config.toml
n_layer = 9
d_model = 320
n_head = 5
n_kv_head = 5
head_dim = 64
d_mlp = 1280
vocab_size = 3532
activation = "swiglu"
norm = "rmsnorm"
norm_place = "pre"
norm_eps = 1e-05
positions = "rope"
rope_base = 500000.0
rope_fraction = 1.0
qk_norm = true
attn_scale = 0.15
bias = "none"
tie_embeddings = true
parallel_block = false
init = "uniform"
init_std_qkv = 0.0234
init_std_o = 0.0234
init_std_up = 0.0234
init_std_down = 0.0
optimizer = "muon_variant"
lr = 0.0129
lr_mult_qkv = 0.4
lr_mult_o = 4.0
lr_mult_up = 1.2
lr_mult_down = 1.5
beta1 = 0.9
lr_head = 0.00449
warmup_steps = 0
schedule = "wsd"
decay_fraction = 0.68
decay_shape = "linear"
final_lr_fraction = 0.05
batch_tokens = [16384, 32768, 65536]
seq_len = 512
doc_mask = false
train_tokens = 378500000
steps = 10276
dataset = "wikipedia_en"
MLP neurons of a small language model. Each row is named by its layer, matrix (gate and up: input weights) and neuron, and shows model dimensions 192-287. Each number is 200 + 30 x the weight over its row's rms, rounded and kept within 0 to 999. A neuron's up and down rows have the sign that makes its largest values positive.
After each neuron's rows, "fires on" lists the tokens most often at its 100 highest values on Wikipedia text that the model never trained on; "fires in" lists the words (lower case) most often at its 100 highest values on Wikipedia text that the model never trained on.

L3.gate360,202,155,248,149,196,164,154,154,164,251,182,173,205,230,191,206,220,211,152,209,228,226,182,201,173,194,145,210,164,195,181,152,168,201,195,215,198,222,177,197,183,219,188,191,172,224,179,218,215,179,226,188,164,220,157,245,136,180,201,177,216,196,149,163,178,163,233,185,227,213,177,171,241,219,186,199,230,231,193,211,211,134,184,215,194,229,227,189,178,164,172,194,262,190,207,238
L3.up360,167,193,192,145,194,181,137,234,133,196,244,198,190,225,193,179,142,197,206,179,173,156,222,211,197,214,197,226,201,207,218,185,241,228,166,160,253,139,207,235,173,215,202,234,232,182,256,216,229,192,152,245,213,221,216,213,224,208,239,186,177,186,226,215,198,230,156,221,181,202,195,215,205,218,184,167,235,175,193,164,248,246,216,203,207,237,189,224,245,225,220,193,166,201,214,94
fires on: " other", "ome", " those", " These", "oth", "atter"
fires in: "other", "some", "those", "both", "these", "many"

L3.gate342,238,238,193,222,193,213,158,169,164,225,218,141,222,170,176,201,231,147,234,194,207,151,252,226,149,195,252,220,156,143,201,228,197,184,207,227,254,192,236,148,158,167,249,213,235,186,167,202,208,243,217,234,213,175,205,207,147,208,252,178,213,191,139,182,204,267,175,249,221,213,215,206,123,206,214,187,151,221,202,166,212,219,229,239,239,204,198,199,169,157,227,255,188,192,133,214
L3.up342,216,139,210,251,242,184,181,216,150,222,247,159,199,232,235,213,188,155,221,155,195,210,223,141,262,228,176,212,178,169,181,221,265,208,204,218,136,174,190,199,249,225,235,230,195,200,214,187,175,222,203,223,168,197,210,214,207,193,225,262,217,237,211,163,232,239,187,220,232,156,214,207,208,183,158,182,188,227,194,189,149,208,212,202,175,216,173,214,235,219,138,229,207,207,208,184
fires on: " and", " to", " or", "ald", " they", " them"
fires in: "and", "to", "or", "macdonald", "they", "them"

L2.gate1266,151,196,189,263,266,200,169,186,214,204,140,219,204,209,200,178,215,177,215,215,164,148,202,215,276,152,206,249,268,210,175,217,166,192,239,161,84,203,179,182,210,201,184,225,190,170,210,198,232,206,211,188,186,210,228,220,213,243,229,230,222,201,198,193,229,213,226,184,211,130,246,181,198,183,273,150,197,180,184,180,184,230,177,174,184,230,229,197,203,239,195,188,191,218,180,206
L2.up1266,208,212,240,173,240,244,207,171,209,192,172,308,207,169,232,164,185,197,152,196,179,236,236,176,241,218,188,237,191,209,205,177,256,186,188,188,195,210,153,189,147,181,142,273,198,194,195,256,198,229,152,220,160,157,211,181,163,230,199,155,196,198,167,167,197,262,220,186,203,184,206,168,161,220,182,177,202,178,193,191,194,229,257,227,228,234,282,141,146,259,222,174,176,180,177,275
fires on: " the", " by", " of", " with"
fires in: "the", "by", "of", "with"

L2.gate644,192,180,243,159,225,183,210,226,170,264,168,187,262,195,206,173,214,209,176,239,175,234,229,160,180,220,163,232,227,213,145,189,196,225,212,223,203,223,166,182,246,176,172,215,246,151,230,159,212,180,230,192,167,173,280,162,188,121,168,185,232,163,231,227,170,228,196,163,206,223,189,183,208,221,194,172,171,216,191,142,244,183,148,180,140,208,189,206,211,186,231,197,204,212,181,260
L2.up644,189,199,254,189,238,132,154,199,196,172,247,208,167,241,156,191,228,232,174,150,252,213,228,168,152,185,194,157,227,190,170,216,149,186,222,178,177,212,146,194,188,156,227,244,225,222,207,177,182,226,176,235,192,167,219,195,219,177,178,186,190,174,166,211,168,201,223,218,258,160,229,202,176,216,190,229,177,220,147,211,187,146,224,159,169,181,219,186,200,183,203,173,230,218,225,144
fires on: " public", "ural", "al", "ial", "oral", "ative"
fires in: "public", "financial", "agricultural", "industrial", "cultural"

L3.gate1220,169,188,219,184,180,230,167,189,207,234,204,222,255,217,217,145,233,219,165,153,204,173,195,104,226,183,197,188,194,165,168,194,204,185,176,224,187,156,216,205,201,238,225,242,157,190,190,205,161,225,212,224,211,222,205,219,259,231,191,220,177,169,192,220,196,209,208,194,210,263,177,187,133,250,222,186,148,232,276,200,179,275,206,195,193,198,202,210,188,210,214,207,238,166,222,207
L3.up1220,216,213,168,142,174,180,178,163,215,215,187,220,125,234,208,236,173,164,146,191,257,212,176,229,183,169,205,275,205,270,207,240,117,198,129,165,175,142,191,173,228,205,189,192,184,203,216,189,227,207,184,246,213,199,180,264,210,238,224,156,148,193,219,191,209,227,212,210,153,255,115,170,134,255,202,203,204,251,203,237,194,166,192,177,171,204,230,156,176,221,207,240,204,234,207,163
fires on: " the", "ire", " new", "ent", " original", " old"
fires in: "the", "entire", "original", "current"

L3.gate645,224,208,225,248,197,212,200,165,183,186,228,219,224,152,176,220,214,185,229,192,227,146,212,190,186,242,259,168,178,189,168,163,212,154,231,251,241,258,180,155,201,160,141,190,210,164,195,206,237,170,153,145,242,147,167,251,193,228,230,202,240,184,213,200,190,241,204,260,223,208,192,237,220,188,226,187,169,179,221,207,205,193,157,232,189,227,191,170,193,203,199,264,197,172,199,176
L3.up645,152,198,236,191,225,182,195,226,205,168,168,174,176,240,150,237,246,220,138,171,197,203,232,203,224,258,137,199,190,173,202,207,197,205,174,185,202,210,153,183,217,209,173,179,255,205,201,164,245,171,254,219,202,180,179,187,162,196,218,212,209,194,243,165,189,276,275,247,184,197,216,180,219,171,191,235,192,212,209,178,215,171,230,196,205,220,258,228,222,177,203,188,190,210,187,151
fires on: " a", " on", " in", "ing", " to"
fires in: "a", "on", "in", "to", "posted", "posting"

L2.gate358,159,200,163,167,229,149,219,246,197,220,181,179,212,252,218,176,170,240,263,236,201,224,150,129,194,191,230,181,196,210,183,188,195,214,260,137,224,212,200,219,186,218,183,222,224,129,214,217,172,142,175,203,138,229,225,164,123,178,204,173,138,187,221,200,227,209,187,210,198,237,196,192,190,253,222,209,222,162,235,222,228,160,195,183,221,223,228,177,160,230,212,177,211,228,205,177
L2.up358,203,212,171,230,222,174,202,192,153,180,177,213,270,229,199,127,204,224,161,169,239,178,199,191,170,171,194,163,193,238,185,246,200,191,238,200,258,203,231,223,230,166,192,189,204,122,199,220,218,166,200,243,189,214,218,231,188,235,230,200,153,205,210,157,252,180,170,198,218,213,191,252,212,176,210,171,154,290,183,177,278,162,207,181,197,242,258,173,146,192,211,167,179,216,200,157
fires on: " his", " a", "A", "Career", "ing"
fires in: "his", "a", "career", "area", "following"

L2.gate1094,259,134,198,180,210,216,196,182,198,168,149,182,172,202,199,170,200,245,225,265,141,246,138,248,220,194,212,219,184,225,188,213,216,157,236,206,192,222,236,190,220,170,206,216,199,191,192,140,157,168,215,205,154,196,198,228,214,222,193,234,197,169,202,219,213,198,172,226,217,204,203,199,147,218,191,212,206,217,258,180,172,233,221,208,189,244,229,201,217,209,161,212,189,181,171,183
L2.up1094,231,213,252,185,218,216,195,182,213,208,162,206,188,192,206,163,211,185,177,174,174,214,215,243,216,190,228,218,176,144,256,220,189,236,216,234,165,193,202,247,184,230,232,200,157,244,264,194,242,190,172,207,181,208,189,220,184,172,225,188,192,210,225,204,168,269,160,173,216,252,126,169,186,283,190,186,188,207,144,194,194,243,220,181,205,210,207,233,154,201,179,155,214,212,205,206
fires on: " of", " f", " the", " as", " a"
fires in: "of", "the", "as", "other", "a"

L2.gate1053,188,217,189,178,194,182,187,163,227,215,202,254,235,200,180,183,164,269,228,195,203,191,157,193,182,218,243,212,270,200,223,176,192,194,216,186,248,170,261,213,222,217,207,181,154,216,211,193,206,197,145,200,164,222,194,240,221,221,199,210,150,221,179,179,161,199,245,211,254,190,210,204,179,195,167,173,213,204,241,172,166,201,267,195,203,181,253,197,173,190,277,207,176,235,213,225
L2.up1053,180,204,176,176,254,212,202,189,178,170,217,233,163,227,232,216,216,205,202,248,248,174,182,145,235,190,225,198,234,184,201,176,159,191,242,219,144,199,176,213,146,197,221,194,180,182,239,160,164,183,124,281,188,191,154,142,226,243,190,214,226,179,218,178,175,169,212,189,176,210,199,121,241,225,195,224,201,192,182,164,209,197,148,188,185,228,208,181,245,190,155,157,221,160,189,213
fires on: " history", "History", "ar", "ost"
fires in: "history", "biography", "polarization", "plant", "academic"

L3.gate1255,191,222,202,229,147,154,226,204,190,168,216,205,182,176,218,226,158,161,200,241,193,238,228,177,150,205,238,198,193,250,213,209,193,209,219,209,191,234,204,208,228,161,197,147,228,178,232,238,170,189,185,196,254,186,184,242,186,205,201,195,260,232,190,220,232,178,176,127,226,207,198,245,212,175,197,226,150,205,221,248,220,207,207,259,160,226,210,218,195,224,217,223,190,105,220,219
L3.up1255,197,251,196,219,182,256,209,213,224,189,198,158,207,180,237,201,157,191,183,220,210,235,213,190,196,145,231,149,177,200,201,244,253,178,164,224,240,210,183,237,144,196,173,187,211,167,254,227,181,176,165,211,194,148,222,162,173,142,194,210,247,214,228,217,230,180,164,156,188,243,206,235,205,244,242,177,219,177,206,218,220,183,220,138,225,202,238,257,158,192,210,162,224,186,231,251
fires on: " of", " to", "ed", "ing", "ation"
fires in: "of", "to", "ranging", "elevation"

L2.gate1128,159,245,256,160,193,172,237,185,233,183,156,214,195,227,193,209,181,191,181,189,265,193,164,196,211,171,241,158,249,207,190,208,205,164,231,200,253,267,222,190,195,240,206,214,178,243,161,205,171,230,215,152,232,178,199,214,180,182,216,170,147,238,168,187,254,208,262,181,252,180,238,204,238,178,175,166,198,208,163,204,218,223,230,189,222,219,245,169,175,229,215,249,203,212,210,174
L2.up1128,173,235,212,208,153,184,146,221,201,215,228,165,252,234,202,159,253,183,214,199,192,150,201,239,299,151,252,172,256,158,189,198,226,182,223,177,221,193,239,157,200,219,180,180,184,239,197,226,205,179,221,201,188,155,221,200,265,251,162,210,199,173,259,212,219,197,189,199,214,203,218,256,222,204,126,185,223,176,198,179,196,126,175,243,161,226,228,170,158,192,218,201,198,190,192,238
fires on: " by", " in", " as", " with"
fires in: "by", "in", "as", "with"

L2.gate907,227,182,258,182,146,155,220,178,219,200,167,240,163,196,151,193,224,203,207,183,170,170,183,208,286,216,171,183,174,233,196,207,174,157,211,240,109,155,226,175,238,222,210,136,195,220,174,205,211,179,191,229,198,212,188,210,242,209,235,183,200,217,283,227,167,236,174,207,197,215,158,218,176,217,235,216,215,193,249,161,149,173,205,222,194,208,154,211,196,242,208,214,205,187,187,221
L2.up907,221,255,222,260,168,196,216,213,159,194,216,246,189,228,211,132,230,232,196,171,247,241,196,183,195,213,191,236,191,145,213,177,179,202,169,204,219,149,237,184,222,189,265,231,249,187,176,215,219,195,188,163,253,193,203,213,236,150,176,226,245,220,213,106,215,266,154,195,190,252,182,173,189,245,199,210,215,183,248,161,206,252,174,223,164,231,221,162,250,262,196,206,263,218,215,208
fires on: " of", "ome", " most", "ach", " The"
fires in: "of", "some", "most", "many"

L2.gate1175,243,209,187,169,278,239,194,233,168,237,242,211,136,262,192,218,209,223,172,207,194,246,141,194,209,197,216,164,207,193,228,176,143,191,197,175,229,219,181,182,227,197,211,206,213,203,172,231,220,168,189,222,183,188,149,242,135,218,231,177,218,183,158,193,223,181,242,188,158,223,212,230,213,227,219,203,191,204,186,223,211,200,194,206,171,205,136,223,215,130,221,181,239,276,179,208
L2.up1175,174,167,228,239,233,232,196,227,226,166,196,220,233,204,220,226,215,182,239,179,211,217,200,213,186,185,263,214,164,179,238,151,203,256,192,197,186,182,235,245,171,221,213,199,196,189,233,237,197,213,184,182,149,183,241,204,169,209,204,183,218,221,265,239,181,200,209,160,138,210,181,238,185,175,190,211,154,233,139,234,224,292,196,246,221,225,186,169,210,254,225,221,232,212,182,209
fires on: " and", "ing", " order"
fires in: "and", "backing", "order"

L2.gate809,237,268,218,158,196,205,182,143,231,244,173,153,176,164,175,188,248,268,186,213,203,176,249,196,196,183,153,241,192,143,197,170,215,228,200,230,230,189,140,205,146,200,270,232,243,232,241,205,157,164,249,191,219,202,236,175,207,202,156,202,194,185,210,236,245,201,173,177,183,194,228,193,151,239,224,234,204,198,239,201,191,215,152,207,195,183,185,261,169,233,232,213,213,152,185,169
L2.up809,221,222,202,181,207,197,144,181,246,165,217,155,167,165,160,148,234,192,201,179,181,182,219,213,235,200,204,188,221,254,218,195,220,178,194,149,184,245,205,192,216,181,261,181,193,190,175,212,206,177,157,183,211,221,188,212,206,197,188,196,192,255,215,228,218,199,168,238,247,210,220,180,130,254,172,223,201,194,237,172,252,264,150,208,154,201,229,234,193,272,217,192,235,220,181,183
fires on: " as", " of", " be", " help"
fires in: "as", "of", "be", "help"

L2.gate407,165,148,173,184,133,189,159,196,211,227,212,177,167,241,270,191,195,204,207,277,154,257,189,205,200,246,227,185,177,190,178,195,175,133,176,139,220,149,218,174,195,241,209,189,237,206,197,206,241,223,173,186,195,206,203,180,184,173,208,163,185,233,248,184,214,247,155,181,172,248,190,217,185,194,237,200,192,198,183,205,169,158,179,248,213,222,209,207,184,159,202,242,183,143,152,182
L2.up407,223,130,182,128,162,178,216,258,187,202,209,215,197,223,201,151,190,141,173,150,237,146,173,175,203,230,223,185,213,203,155,153,234,160,190,168,186,213,238,225,207,154,228,109,173,160,253,171,213,222,230,179,161,198,219,191,182,190,170,186,182,206,223,230,210,160,207,219,222,204,179,207,161,172,210,202,181,231,143,152,236,149,245,154,206,172,158,247,212,176,138,209,228,195,203,227
fires on: " one", "one", " One", "ing", "ss", "b"
fires in: "one", "none", "right"

L3.gate92,187,164,195,196,217,131,203,200,174,126,181,178,199,157,248,195,229,194,196,187,214,243,179,225,228,185,199,173,230,132,185,202,176,182,195,198,220,211,166,213,203,154,189,180,168,186,183,216,200,244,212,215,217,245,174,212,186,231,169,128,167,221,130,244,186,236,156,161,165,167,156,154,208,140,175,216,212,216,173,120,182,221,178,156,173,189,198,191,190,172,175,239,159,182,236,236
L3.up92,133,246,196,208,233,152,232,194,183,174,199,186,189,141,216,190,155,178,230,198,180,199,194,227,213,197,244,171,211,207,195,166,224,216,192,209,223,280,245,214,233,156,196,283,158,198,191,126,201,198,205,244,210,123,153,193,190,240,229,161,228,209,230,180,209,211,196,161,249,218,224,186,175,177,205,174,197,203,191,181,219,169,190,197,203,248,223,185,233,197,188,202,202,238,161,199
fires on: " as", " but", " however", " and", " with"
fires in: "as", "but", "however", "and", "which"

L3.gate1091,208,249,161,148,244,213,185,236,222,152,197,165,204,210,172,206,209,208,225,159,143,235,181,152,165,226,204,222,172,231,209,209,216,150,208,190,173,212,181,239,165,214,205,250,119,214,210,190,177,229,157,283,212,134,201,261,163,213,220,147,167,220,198,224,257,178,173,223,209,252,260,150,161,196,225,205,184,227,142,183,198,179,161,188,212,182,205,219,229,200,193,228,154,178,219,242
L3.up1091,155,225,187,150,196,230,185,191,198,191,170,235,194,175,163,208,212,193,174,217,189,175,222,208,266,192,200,149,151,190,196,230,218,143,150,211,200,210,175,217,197,177,193,246,159,228,226,247,203,275,209,214,242,187,142,224,176,207,202,191,132,194,221,205,224,217,190,182,242,180,218,193,234,208,209,217,183,191,169,214,175,190,184,231,233,189,234,179,215,190,181,235,223,183,187,262
fires on: " of"
fires in: "of"

L2.gate186,177,246,173,239,199,244,191,206,139,146,237,186,245,197,213,180,220,232,154,241,217,204,166,195,138,231,224,193,203,154,167,149,176,182,228,181,260,181,216,185,193,122,150,223,211,199,206,205,213,156,199,262,205,205,151,175,172,165,222,137,221,199,205,191,211,178,192,192,206,205,214,223,177,237,216,219,226,189,195,170,160,171,238,211,191,196,168,179,197,250,194,155,217,189,175,176
L2.up186,198,180,189,220,237,177,239,267,175,179,209,182,195,175,211,226,173,199,219,186,149,218,172,183,188,243,205,222,204,215,205,207,264,210,211,185,221,225,224,234,208,175,198,264,165,188,208,207,213,160,222,198,183,243,184,197,200,131,201,165,170,160,274,184,188,153,232,169,239,163,161,221,257,206,183,244,259,211,247,223,227,186,221,237,177,174,159,187,200,202,213,148,212,186,174,198
fires on: " to", "anc", " wh", "on", "ment"
fires in: "to", "financial", "whose", "age", "employment"

L3.gate383,167,160,182,177,209,144,231,144,217,219,248,173,183,222,254,174,192,204,191,171,211,170,218,153,200,175,256,164,186,156,211,203,210,218,184,179,145,212,158,225,154,209,231,221,226,203,224,197,204,167,220,213,203,183,227,167,207,140,190,197,185,227,192,226,186,204,174,156,119,177,267,183,150,200,217,235,208,217,213,177,175,227,212,116,180,204,223,226,172,247,190,195,206,194,181,197
L3.up383,197,169,164,217,213,172,175,246,222,193,228,202,150,205,193,208,153,158,259,175,207,158,154,192,183,129,229,206,248,173,269,194,188,223,218,180,187,173,216,182,155,134,229,216,194,192,187,166,253,203,151,183,265,222,221,216,208,192,216,199,233,245,187,185,184,155,275,192,199,190,212,167,181,213,248,201,201,151,255,170,214,240,225,207,211,218,171,225,196,203,207,210,208,244,196,197
fires on: " to", " help"
fires in: "to", "help"

L3.gate1076,184,179,246,131,175,195,202,228,161,269,235,246,231,262,216,190,152,207,191,202,163,146,182,197,200,185,190,171,211,229,182,175,213,200,195,125,225,174,230,172,190,228,200,242,119,235,184,191,257,185,172,226,189,153,218,191,160,219,195,247,188,177,177,270,193,136,214,184,213,220,198,171,196,190,215,161,190,224,179,178,191,170,208,211,192,190,206,211,175,192,215,201,179,160,223,158
L3.up1076,212,188,158,172,190,249,255,182,219,240,217,200,208,176,167,210,192,173,169,152,165,230,222,182,234,230,269,212,175,270,230,222,166,218,219,207,178,241,185,178,148,136,190,214,210,220,221,204,183,217,227,181,215,143,202,187,174,190,205,228,209,222,199,203,181,180,235,204,264,239,243,200,159,148,259,210,219,188,175,271,272,211,208,184,287,209,203,205,213,169,227,239,246,190,260,181
fires on: " 7", " 6", " 8", " 5", " 9", " 4"
fires in: "7", "6", "8", "5", "9"

L3.gate553,194,189,237,176,182,156,136,164,224,213,230,228,213,170,174,210,218,228,217,242,177,217,187,173,187,169,203,212,202,239,198,220,208,153,217,202,180,175,197,183,232,176,155,194,192,202,206,186,206,195,235,258,180,163,234,182,199,187,117,193,199,189,275,186,213,182,217,197,165,207,190,171,214,183,170,250,218,232,156,157,189,162,173,158,222,273,240,210,201,228,248,174,267,239,231,251
L3.up553,187,172,176,241,149,222,165,216,172,161,216,166,207,240,140,163,205,223,214,233,171,240,178,156,203,235,240,170,198,191,214,166,214,232,225,205,227,184,164,229,190,190,190,239,216,157,216,209,178,204,197,252,164,249,177,99,146,177,218,195,207,192,188,181,197,159,238,207,183,173,172,146,220,156,177,201,182,174,197,207,170,174,198,185,219,268,148,191,239,186,226,199,157,188,220,204
fires on: " on", "um", " for", "ard", " to", "ing"
fires in: "on", "for", "to"

L2.gate458,173,181,221,212,277,230,240,218,249,159,210,175,179,199,180,181,239,169,182,209,181,190,191,189,224,192,118,197,244,187,224,195,204,151,191,237,219,244,146,190,174,185,179,198,216,217,220,250,241,219,218,218,173,246,223,212,259,213,193,180,195,157,153,164,147,186,163,197,159,233,157,205,193,242,200,211,245,201,276,159,234,181,171,194,231,186,242,179,202,229,207,189,186,219,170,175
L2.up458,222,164,181,214,183,229,194,205,212,201,206,150,215,163,179,222,199,253,167,180,191,195,220,187,222,204,174,193,206,211,199,144,239,202,185,226,154,202,179,220,226,229,201,235,170,189,200,191,168,159,223,221,170,188,207,262,130,187,238,155,203,187,189,173,217,209,233,207,181,222,186,226,182,222,205,175,204,203,178,173,254,179,204,219,158,193,216,164,166,205,238,284,216,197,195,204
fires on: " other", " former", "ent", "mer", " previous", "isting"
fires in: "other", "former", "current", "consisting", "following"